config.toml
num_key_value_heads = 8
norm_place = "pre"
learning_rate = 0.0119
warmup_steps = 97
max_seq_len = 2048
MLP neurons of a small language model. Each row is named by its layer, matrix (down: output weights) and neuron, and shows model dimensions 341-511. Each number is 500 + 50 x the weight over its row's rms, rounded and kept within 0 to 999. Numbers have three digits each. A neuron's up and down rows have the sign that makes its largest values positive.
A block is one neuron, or neurons of one layer that tend to fire together. After each block is what it responds to, as a language model described it from the Wikipedia text at the highest values.

L5.down1040:456447491431504478515534516479578465530520495461490450402471522471556508493486495475517488411480445380560493401475511590544551498483605482497537515496477526582487544422466540363559526643491463508472553491649547569468618459580494446438517549556496499519541397498425494608463585482584395537464514420523578500521428464568552564501526406573507478420564480471506460532538507472529514450410416487422492543460564572423515523524564481620439566425464481576451575540580532512592492435449442462396479489444408447468501557514
Description: Fires on "to" introducing a purpose or goal clause, as in "in order to", "in an attempt to", "used to control", plus "helped"/"helping".

L5.down1319:532638507536546525535548463529459533568408420545565522524399508595532497531469540524466505471447507480474496474430588455513490489460479444501487402472574507438585548464510406453474541494445484419461533448480589500560567484484429470501571481466398555518466499445495535430532543538491515506524408454625517453616547492477464533513474536573439436455561449537458490531563527488542432514510493421508483560506466443535494485514550561520465559544496645519533519539468596489473512558501496455539531556418541484485515503497
Description: Closing quotation marks ending short quoted terms ("typewriter works", "Cfa"), plus final pieces of names, acronyms and parentheticals (Ryn-keb-y, Hauggjegla).

L5.down1391:524501574544380478429501457510522454491530537536434524443535578535444431546421500463444546541558505421440510579558456493458472407498517462485449481418555490544502437489542494469522509536508493505545384506529580512551419542427527568571457515419477502585554457503588465567495502558513525378430482534545469447502516545454486490522444465463539571509572552485538486612469553490429430530484427507554548576479530474538480513498572501458366508502532463520477452517572437544622598530520612397520456576502476556498430545512
Description: Verbs and adjectives that take a following clause, such as says, believe, states, reported, realises, evident, unclear, often word-final pieces and often followed by that.

L2.down42:597580497438441524542555598490503558541603493444549552469580497473567482513503498566540455424544462576393504481511538538430531551433406516426441490446588566513502499439569531473529489570478469450559448468470504401367512447494516457483558496597490516484475496439522443561564519545448548556465466437541522472549404467448402527569537525464601455502584526475481445594639499443464440481529536407477543532524517391529524510442568376413386599498513447495584500419557503561562439528458497469618543552493481475653458490466
L2.down512:523514534503521468467543558501533511380499540528462550478516642439526479438524568379489498471482555463480513480524525459508460547443494446481528507440608549484425429506460577497502461510474482502516488444534544461365561443488545449589508545522554566498422512516558572479542517478543481523522441549487508526402502506517489508440557454551448520446585383600518490494565539440587533493603508511484513486405436404526447512526516609575449621525435512555424503482518464521510510489508516525468554516480441539570470474458
L2.down868:505511487547477466529435468408575496458511497554448534471484475493415497399498532473517547541515511451446503434503503513536506490531567462467457522509529562455533460589489511509539513441516574414429509424505442483564542467476415432532545511509534561528542401544525448560529596471568542435486571484441510506494631450444525546512604573510494559556555485552512437586438578393489472433506483492481486444540530528473506596540453397529498473438482557473528524593509485554376523463469564579523487486546525490425515436515
L2.down945:515508532471573504528535394522506506416623581510445547440502545469529467542513457495430484494530523474543539406449518415467517374390498551428589568613537433508518483461418487513468539505473557540499480540387511523492490440459514507498634476464445526550509497479502374563548539425450478473528519481466525407453581563552452511521549481522475548567483493495472476409529575544468457494453446489571488521428594625499468599550451445577526359556424516549542492429530597497543484486495588473390477533524483544568505535416
L2.down1251:501446482510570532507528538427488596536545406481573414481476507455475559479538432535554479620534492544460423488492417410511479485461486476408449497519573550601537435472576446454538553583495530428485527466514518495491536458517466411530474530493469482427526443513541530433511562510488492452483492474519558460429554432445540499464580545546448581535452514545456517459566598398468450603474456478559498533419529474474418524510423474501397506571543511497524449565471498535550451457545514484403464540590491410393542517426
L2.down1530:582544487487612553499480538523519549474455482422472526436563502432495543470430487460481484490587560459560512489560515431503449522501442527476506553481529478456554461527486538430439500486471429477460513504517479395324466388524477559418402464457514495533510377470492502533572572468515547481493483457500458473562495516576427574490496440483589502555499438568554394469549472527480512437493552423512447526509434507467513425556519511547444559454453483446398560449514539587491408534491631506582462496476519561603515482536
L2.down1820:486434546607559570483518521500563563499534562555488466530511490526510444439441556487514470444522563474583350481518472496543475479436432437567455540476481515449533513475536530476506433519573609606491514457499600587445520490483482483478499464486587553501489563564569497494537476472548504462478416567490392442452483476550509519494476575516518533411434398523526441496491519505563462513447495464582483543554501566541579490477552472465531516466478493516467529570521529539473394461466514525485510528517506566517515390497
L2.down1964:610640558600572565439450516469592463447533487508493459437495461469488490517419493501535572501502609418468528499486507583460454498410462441410511547486518521605425452483449479383455455482508429444522417515486504486416563460399536552470483427467485524514578515522502521468493480452525440578492462485543504535436520469593515486544418531577491539419487456550502484448467563530527501555474480519457460553478487447545527577500437457549602557493481533511548454565471452497537499507450536461497573606538472558589484533469
Description: Word-final pieces that complete verbs (or verb-derived nouns) split into pieces, often before a clause or object, e.g. deem-ed, disc-overs, rem-ove, belie-ve, spec-ify.

L2.down6:520461541528432567527635549502427407541401478555477535401616505510517500470525513498418529515494483512485524473498478478468494469492550468550531464512476495410467497525510608562468501523514465521436526579502374547574542508377454498561496527456426492551416454497518464493527603475519485511548537509462399518536444499514592590552481456542473497480453457567389552466632469493491487473446497543505535496514479499447479575464489439408560515446491436416470569605510480470622473492606491465515393489530552473450469457525
L2.down366:538490558503554488512425510547498405518466478485512580478466444487464475523484568426439469569560554428523578451499501468487535585480521532479518500515502561459605508513522551524501484518488555462541555446497576471478532534459549503476417488553460560472498602511516578538483493511503470578528512505581489564553506655529459493485480497465593540438482563390410499508493543525509553431506505414400535508560498517509394510506525416470570547531520475594477489524501579438580509451505482443466469419497512449457518564554
L2.down689:609409507502540475530522515505507535454566495471520544507531376488541473529507542548506554480571537504470521442545513484529466524473506537525532468424498498446571495592493557494377496533457490467475534406525478512531497515499572525496476455544437485420542544537543477468468521471451456553497445500467555515563544566501524431553467559550498441450515412388553345572440532615478468555508496523521470577501530558471449503445551496521493518490565572495450428546541512561444565467441570562609557433415475525510493480455
L2.down723:431471600553507541459619529521467560427497453549534459476450443473468538411455380466533472476482372552518443528601535481533494524512541404498533482482531413534464532478501499452550411452512499582440488525457470527509467554430505433537465523528504453525500616437544501377427533500437540572563522521505474470545429616521505471542501547480532514455512559462547473523587519371432452407434440463541450538468547431488525467544484505394486544465552546466552631492440555468461585545470503530483475464492579503528493524521
L2.down756:477534533494535532467483448468534598537519445428463465422596365521564440586572499537563448454536479516595385441526396579583559510533596482447508430585421488439485490516475552430481520527532530545519409444549520555470456480470389473551483520601495538516528447499579471491525496533486480516496542484569526471559506526596615496449597507492471416509432539446438519556537479454452513518518364488407545505543477489465533480495515460482502405429493517472490501491405548502496530419518467529551503501517529413432479524541
L2.down1342:518555483435557492578560420491577549552513472402466522595482498445480602506432430474603512402466534516428452552474439501530470457414457482477410535478525527482542445441517558508563484541495561507448499561537485484435495500438520490486438555398571546468529437497497465535467437620478477504506472518453404522552383579564538559503575453500478478518386540570490406551529513371442555449418497462492513574507490411616524343490408475546498469471478577537546473447456514491417480497505416582578496501529499513583541542534
L2.down1405:533498541470427441472440555502550405479546473443391445548539501427501530519520609496570471449519490549464520508589567586526465556457570467470568437489527509529466416470528496560485504492479537488513539438558605476540460465536443507458513454526462538462397489489513518536500591446467557627437483494540553426528493505509514495528540494531552550449535456557490469493472459452481498550477461419467498578524473519538514575562544485469490546427532422445503508468466585534563516438466434429453550445503552538532488502473
L2.down1655:600554526499388470572469413489514450479520476490482453519456473417465548488465537546526469461530561468410511570518490487591479536424453531464440469412512585441560462514595484512508501501576552498463451506529525505525578447536412440517477453570448620462487485509527452515498597452466534409498573459413405448570478465475453551525569516447501517503416478395460537564448357477486491497511451511496473421487593557402475461440423384399502440430550511542472434504379523535482524573543363526477497527524435521487587522575
Description: Mostly "to" opening an infinitive after is/was, able or a verb ("aim is to", "was able to", "decided to"), sometimes other function words after is/was.

L6.down182:533483511487460434533558570499471466575487520469444468514467531520472569457489451517460515512523451544521447509541500444470485405457484460465526517644477512489472522528459480506530509510507444506530526522575436375506540548413429492447527480528393516479535464409470537521396505534512455517488485472492413461500514436507450509566538535442499473469657464463592475512577455502467525480539414511506511439504486515519531553476505527566463607576543477491534557544445558488541628477498532475528464494550540457504504486559
L6.down613:531507502527384536473500518538615477522547513533581454560452574567621466524525628532507494524600477530408511469504502512523467480533453423427523527453547476411452592529483520408446527667451548422526524493430515575457471481491490527434496559421435537490577455472444512507530546524505540542492573588477512537458498523443534513457443492513437491465595520493537488458521516531537561486479463469517590539436489547449524550533535486485418534478484545477577534602499512592450475504445477568463537598465514579447524532498
L6.down646:506504533541414506542485517490515571549473492449575495576509610573479448481564472492569463432500469663437545497496492519530527414578494561528571510490514564462486473599415563477537437496402495503484552380439677526407474515500505409523446590475502469541401453494554445491545496488523519452422560396513499489536484599443516472444475510503491540381451498431540486509605533398625495508532588537495561522474531529475558568455505488485448473441517562502543552480547403498556476455431514548473522582475499486448541543524
L6.down946:456446452463561541528489614551445441518440534463436444470440561513560486507504501573431502414406539441519486522479520512510470450484573503484502547534515493439485499520512536517600507555415491464515489552518542473520545463499462493539498553423501532488463450411519554494460501383504470543484433532481473400523508474443614535509528527462590572449461523546625525509467488462455567480480463482510469477576579573578476509509591468541410509468465535487491498447481502545434490374526451591493476524433556470397532401529
L6.down1022:479508514507507468540552453453494596518499462532515541559536532543589466512496512458459473487577497583435524388493543455514372436504513430523466522457549481503442471457536515565590561510395439481489496510503429516440537435439550405525555512484514559443510428492438430459551463476431515483484505557570537493552539600508499516516445524507481459468447476582530509516516532441553468524476450516470613556477457503451436500533436505483469489589512492514440518564518488559437579440482493463488521485453547537435541547469
L6.down1298:518519584511500482458491519466566530476522470524496551568454489483504598489488433519512530425545476427486481498583554446543633491403451390470467482571367440538493477469445468441440519603450428491402499564415380507559444611532486488512553466538434539471514501584523435487564478543556553552459518454569455457521418513554528535624471534452543510469535503464540537525564501540582525532426542530500347510483554473468529517508486523495521394530464594465458441490447453524498500506431482521559478473486418489472522465515
L6.down1897:541497435600500452578559434500452530462584650469527513423445485479541510478466463474612582544532534442447469551486512501562550523433394528421546489450477524540523403539539443447530410517540559485602501471451494585533452540526524479488486448576584528602560464464543447579407574513624511476537508473487529501462545506499567538500513458534485434577544492496532503455486480493542536489515412629526496478513563474431484487500580410540513561533522520498526455569407467577528452541501537423586515529561575506528521566468
L6.down1940:502579460496469557580524555422505456466538529555488459522529460549506515449532489528461473555435392455460502475514500504477512522449466394500501499499530474431522567444416557397507532501443494542538514519455530535530473484535522522437502463522412461603531557377457440511495582486524457500550522512549489544479568436432540587536558505478556561615569482513581458538499459445543610552658552553485430530589560573500521505487536496433523462499564469588568547573559593496564566433561438538493552483460476597554460536542
Description: Fires on the opening == or === of a section heading after a blank line, such as == Personal life == or ==Albums==, and on newlines right before headings or list lines.

L5.down360:482438515484559492489489456512495553559450475494540393608505473511449554508571468521435464480501526517535494536470491549490559526482566512508506502528482430458536482504486461532473453469438480555560492453566522591574460494460477504478488478479598486482515564513524538445469473485474600491516460527478484484532508508377491504399481547490445488559439459501422494497441458568501469568514506493502516460447552526544458423546435502449467401579454484528449445519446509468590582551480559467538555482626573518560499531464
Description: Second piece of a word split into fragments, usually right after a capital letter or an article, e.g. A|c|clamation, A|p|ocalyptic, B|und|esrepublik, the mod|us.

L2.down67:528425528571472507458551550484519503606529482477487523526523539572475540486500450506511536553543439505524488472570545484497549402461436513494518490509511468493433594501484537498538510547575506604573594508513486483502527463474554527579535538584482553444436461508467577427522501458477464489544501534476545328463524515540620543377493524594472481503505426480565535318476580472444451406546473579444526421442497505539430500607528459532528447547549527500464325500487512554582455458446531502586520570510451443452394466569
L2.down486:505487392498480538619547426477552468583398437552575502465534456446482461458455441522478445468592498467547420452487464541453551511517517414470475494483515472551472530464524424405549487533405523464521576458507534428458470457577566509500554441485521648514396480459527505489514524567487415504399494529501524499375502502446456560463489590575462505513463460378474553477536500456590467447604432449593470465350497428536452504491506525511443500494504535545492588539489526550453494488560541478441431518563513527466456560568
L2.down569:416466494508535528533527501567460588459552562517533520495503476612510543532501456475473555531519533452528540478495387522431422438465478610521423478583421436535451503486433451476451482450452439447517583506398470477521553540515458574567509502590501463473535516529541525553477489443493452473532629516498493572431543528414559378469548495530437579364556502552430476463519493571528404499606486525505479451509508499501409500455442476503465529515433527448513469494474500435596474614534512441450501443533477515594497423464
L2.down973:473552522545500599498444569452482469609514555437458435478423548452529468405392535572594497474538433492495549530570532439530568561496522501542563522571531470526524518556478596432385444528503479485523481468496501555495420504476412540543517544616437494598569409501533540492486502517488473405456474557392478503453535473551514461573535464466477456578492456495573469526488439510530592426542483614526470453581582467486573423472431464486540529487400488531475417520519493459495538531440551522504394489457561443557467487501
L2.down1571:594522438461502499501514532627547484464472444490491481567554447596519523465520460470465516526588515534433481449481507555445567466475530468506510546488497552550418489450480580576554483557490530462524517502493568486456465484424427595609507393479465560551517486547460427497459562518458444590518497522466563498511439560455547529416469505487454514465430482481437498507523481472489391486472528420454461408539442460537529462551537519589519507449616450486575533437536488521453435516478445511538433468524517551529413549573
L2.down1573:585446517618561470522639445406564534619620491497440568576479443472359374469490509507441459502572468524500482550475534604452576432531547518484559576586576409480491489474418525432597568451560472479493495478465539576481549459465480519518539509522491484508467508478535502512548564454458503482532541476504466520499460404517591493471570505513506562529542484349569515454510412509500469510565489486548495485530457528519534479519476493657528453464505572462606563456469542516532424533502552459521567477483407493512492498479
L2.down1734:495406452511473435506509651457429556545538477440573485577492450531537383562474476464476430582573504404609469498515568497515398473538428595457526505444509436493486434482490484605536397445442566516549571509530524550511488458530485495462471483505543584423500521491553565465463571427496393481504508492498426526541506440474477457492521531517512484460569372448442559549498509478419462422485599524454576558414550490559485435471457540504487538589440404467466444538458494504493548560531385449509538506434531474490483540518
L2.down1905:491459537474576567531579507481459453548455476508465485500449521519456498476494505514499592517564578463522480489461599588550445544469597474493477483448447503564505500416446532528587499535564483549472380416522436532519449549535444481421551457494479579429562442490514506497520541438456508513509568489470480556507422497481488485551584562508506620373529512470508529562486554449496521522463621585451567486552603569574546558474484532517504483562495535455530501579493470437500462539538491502554499561509422498434460491532
Description: Closing quotation marks ending a quoted term or title, e.g. 'knife', "Killer Elite World Tour", plus == at the start of section headings after a line break.

L6.down215:449545450455430480537460469488548412421503470462600566552486473422473478481519557591480494518500492430509478569490520616393525469423573475379520469509598531540532427519448530464569513501473487370551554636576510535490501492485493447403451513501531467514517465544545526465535475499470474486530500580454487555508594483411589585446531514481524559538522612443503499409419504506520494595489474423533507432616558492611482584444502417579547394493470518441447523489452535385458451487485562449481382511556587532479501384551
L6.down465:544562522587479483515575448479472509501522606537547500509508473536428602458539492469499519498499507558499447503523530434506547498518552549490579534453543490433551473459468519523480522382523577530476490506610567466492430377412509438587507606582533566555423554540555485474495406521559496570463468478504553424545432476451520443452534550576508537524569573552472516475440511506516605502552593535465418538565481580467471466539534454528507514552589516412542517522524382579451637479448521446544537489414425553511513483546
L6.down904:511511446517523534557546549456497492352539603550503529531509552541568484582492472488402585488502518581449520530502442537488506531469559538579434543395536578482474506450587449533491489489524490492401512520439548509527547556470563470426503437469486565537576551532524457559518501481424500463507552550457557469542529497458575557513517391447477469521476420578507451465501540480566556438498629463554490606501597444444480448462555441411525474469505515516506493415557494490534472501515519531524459511472512482423476511501
L6.down1064:472502471505520463578544513509496505457455498478537511561333500490518504445538432556543512534485500557514595548411519587519528503597508557581465434537482581499481544480489413514526558484591473525563505420539523462541431512558402514455433520390565484582512530474449550565442454505523459495481433525540395447618430548426482492505531478524589489494534536521594548497498550577464553503542490422490465574438468443480460537527620494484459588499543490462448562483595433495421510503519473479547517523494516488470494412499
L6.down1509:485633470490394555513480518477515485469445535461528564482555555511435564501437586472456472542477404536503532496529469443546531446540476501555504456556503517475529541518500442462507534496520465453512502504501451484441349514523574424530453538592502569574520540545471577482500444397518528464478472498543383484440381530612423547523463502463434485546443458517468476463429491439463511493490477538524453451543554586476407472566573549478562488548437567530408459587406528497459436511499455589504402461508480474497532506564
L6.down1610:510469529461656459476375374528505481543491429516520507441561483480551543569569524529438534490563534521438478547382475509474534421535527521509526563538458464570479441506426523564506492507535410504440510512578576527481449400495530534563524484408527480613420480479478449615514503522429584427450454504495556545432487490536549615479503563515545576508470430548437415419571499433493439479517443494510395539408532488480429589419511366445487453601522500462450532473433456544529518503545437529456442581554461559487471495386
L6.down1717:440468458542561433540470624513572671478544475510484516431500509541585368496525406386479502495453531396464443464551432516581436495628595474529520577517509532424524445518479506514521522560472510472361456546440486465476489566605479529496525469506459460485484569533506605461490552544520478469550485505556538465502552528420482444512544478580577446517488430424564453512480423475518578514550526535499588504558604593520467538514554547581506470557566590509602458433558436507580522476502455577531491551419509465506443428633
L6.down1927:471542668481482441513508384465578549500471531535420560510453515477541402492597620473613548436417481453494542505470520552432449376511544536438504510492596466566591549370492450544539560376466452505452524496471579488509462608522483508509509464462498525536569426514570422536524470504468492517466531485437504540522520477639471448448600484471490517513375446402562551527568482473576478483464515552542524526482509497470466388424495496527453545473457612572502574514423641374457434465448534518478546507519431461444472542484
Description: Opening quote marks (mostly single ' but also ", “) that begin a quoted name, gloss or term, as in known as 'halflings', means 'forest of…', the song "Undone".

L6.down243:610423507488405526570433470469462430421461399490562423495546493443465402586588483503483511536405507500536515587582485470506504497487587537494493456431539405578560476488614500518467529423499498452466506481533508446448540538530505430488464488465455571461494463466495456490577534509502509518549479574495616521544468501486572554545613521524541498496393532557586566567510545594532529462503562432585503531533459568486550441517464517451433519476587378507554473398459477531478448447457497526528474575556502473610467360508
L6.down342:508419467508454510440500500475445507492474505532460533403626522500459540500531531487501486545518448545489441455553591488580528536518505489433503513532465517485496463577552558507462577506508438432492392441513470455421474568478550456495643511473557456510462429569490505548492530480466543505460434481469536463567430512474570508417535439507555499495488461500512511466430621490479554504592477464457498468428463514513519537465667481506444507549630467486500512507521533492464468449478526499539546471457564497551491438477
L6.down698:482500340460468592487463480414573482505561427571479496635404533458550503438535470498591531461456473443487525517513436461484508492461468390566511493515423541570542508464451491520564546498591557507529453499527452451466479510529590492496575591510486501452511521482549553532538496457594520576518410569523433452478546507445488541464476431470467373427491477512534557449489446514435520459505512508505541415445545427501537556479435418447496468489541530433507368598446462540531559562470607568523516473537445543574487519508
L6.down743:574526457598415509495415507459485434528507508459471456452417436476538473444578545517554432487484449448547590537541452538428533446432638427534547508432516538577422467468486499464456498540474578405509526519517479499567534543419584535437511475590486589461427547460482427574442501468575479488481506516540519480572492522545449617477504575540499438554470451483427433510537548577490513548470433549540478550414433542484487501516525522518601518549532478517569478484469563626533475530522515432571488592532531554444527433542
L6.down1035:495502474466573447513502481555530500467547547410603444426575573478505488512530492548516544455437550454545548440485547462451528501511553465447541472458483514511558476429551461540515459470487538575433458492498533485532619499479521487523509433494553539423525497478488525409549526515533493553443510528537467462519527557544593527502600474469576467493532477431610442500507391373478454494494449421536542538473427375511586489464494521452511505466427499498647488522541449574429553474506532492467556560534522515473571486583
L6.down1613:454569481522480506480438507560588465552438519494427526490461473472513448495701534522534492457488594444536477518507601422524496428479556570553480506507409594527405438516517458552512533501560409391621509468539543468443414449564486490416442538509478472501532556463524443490485436523549445451539498499556428512530517503413526561445601392593473539546401448512502536448544546524527546508459432461512484508447414410507467503455546412466527569489485475434485598592537565513457507538542435497526431511512496469505529561417
L6.down1783:606484505385457546532449506461504414373499423569426496492578586512510501481441493500551485432440613600545399431519432481466520509482579450520487541551513509516569503464487536474569534526528439505475503529434513551408562477535533586462478486433578535478484435481486458518488501422430581498457484557511480441527532495467512477472496490572451530561484412475483534484474546555552506406469460540489462510412524496533494572522557457539477579541557448532461420634573627441505451505517465538593529527548575511571392604514
L6.down2039:566631562577501469567450450479438469528538514567483455505477533392469524478502504466514509473515547547409512443445412450540519514422480523560523612464515483502370541497500521475514462538475454570469556482466476497530547521489517453516494545528534482517516544557535508526433498466377469453505533575573422490583508466517568552559552588470509492499464380453518596523399395532352521442585512489447420558543479444527446514462518618441540456441443468432483533522481484466544374458477504489540388440528557546563454458531
Description: Verbs of saying, deciding or concluding, often their suffix piece after a named subject, before that/to: explains, decides, stressed, concluded, assumed.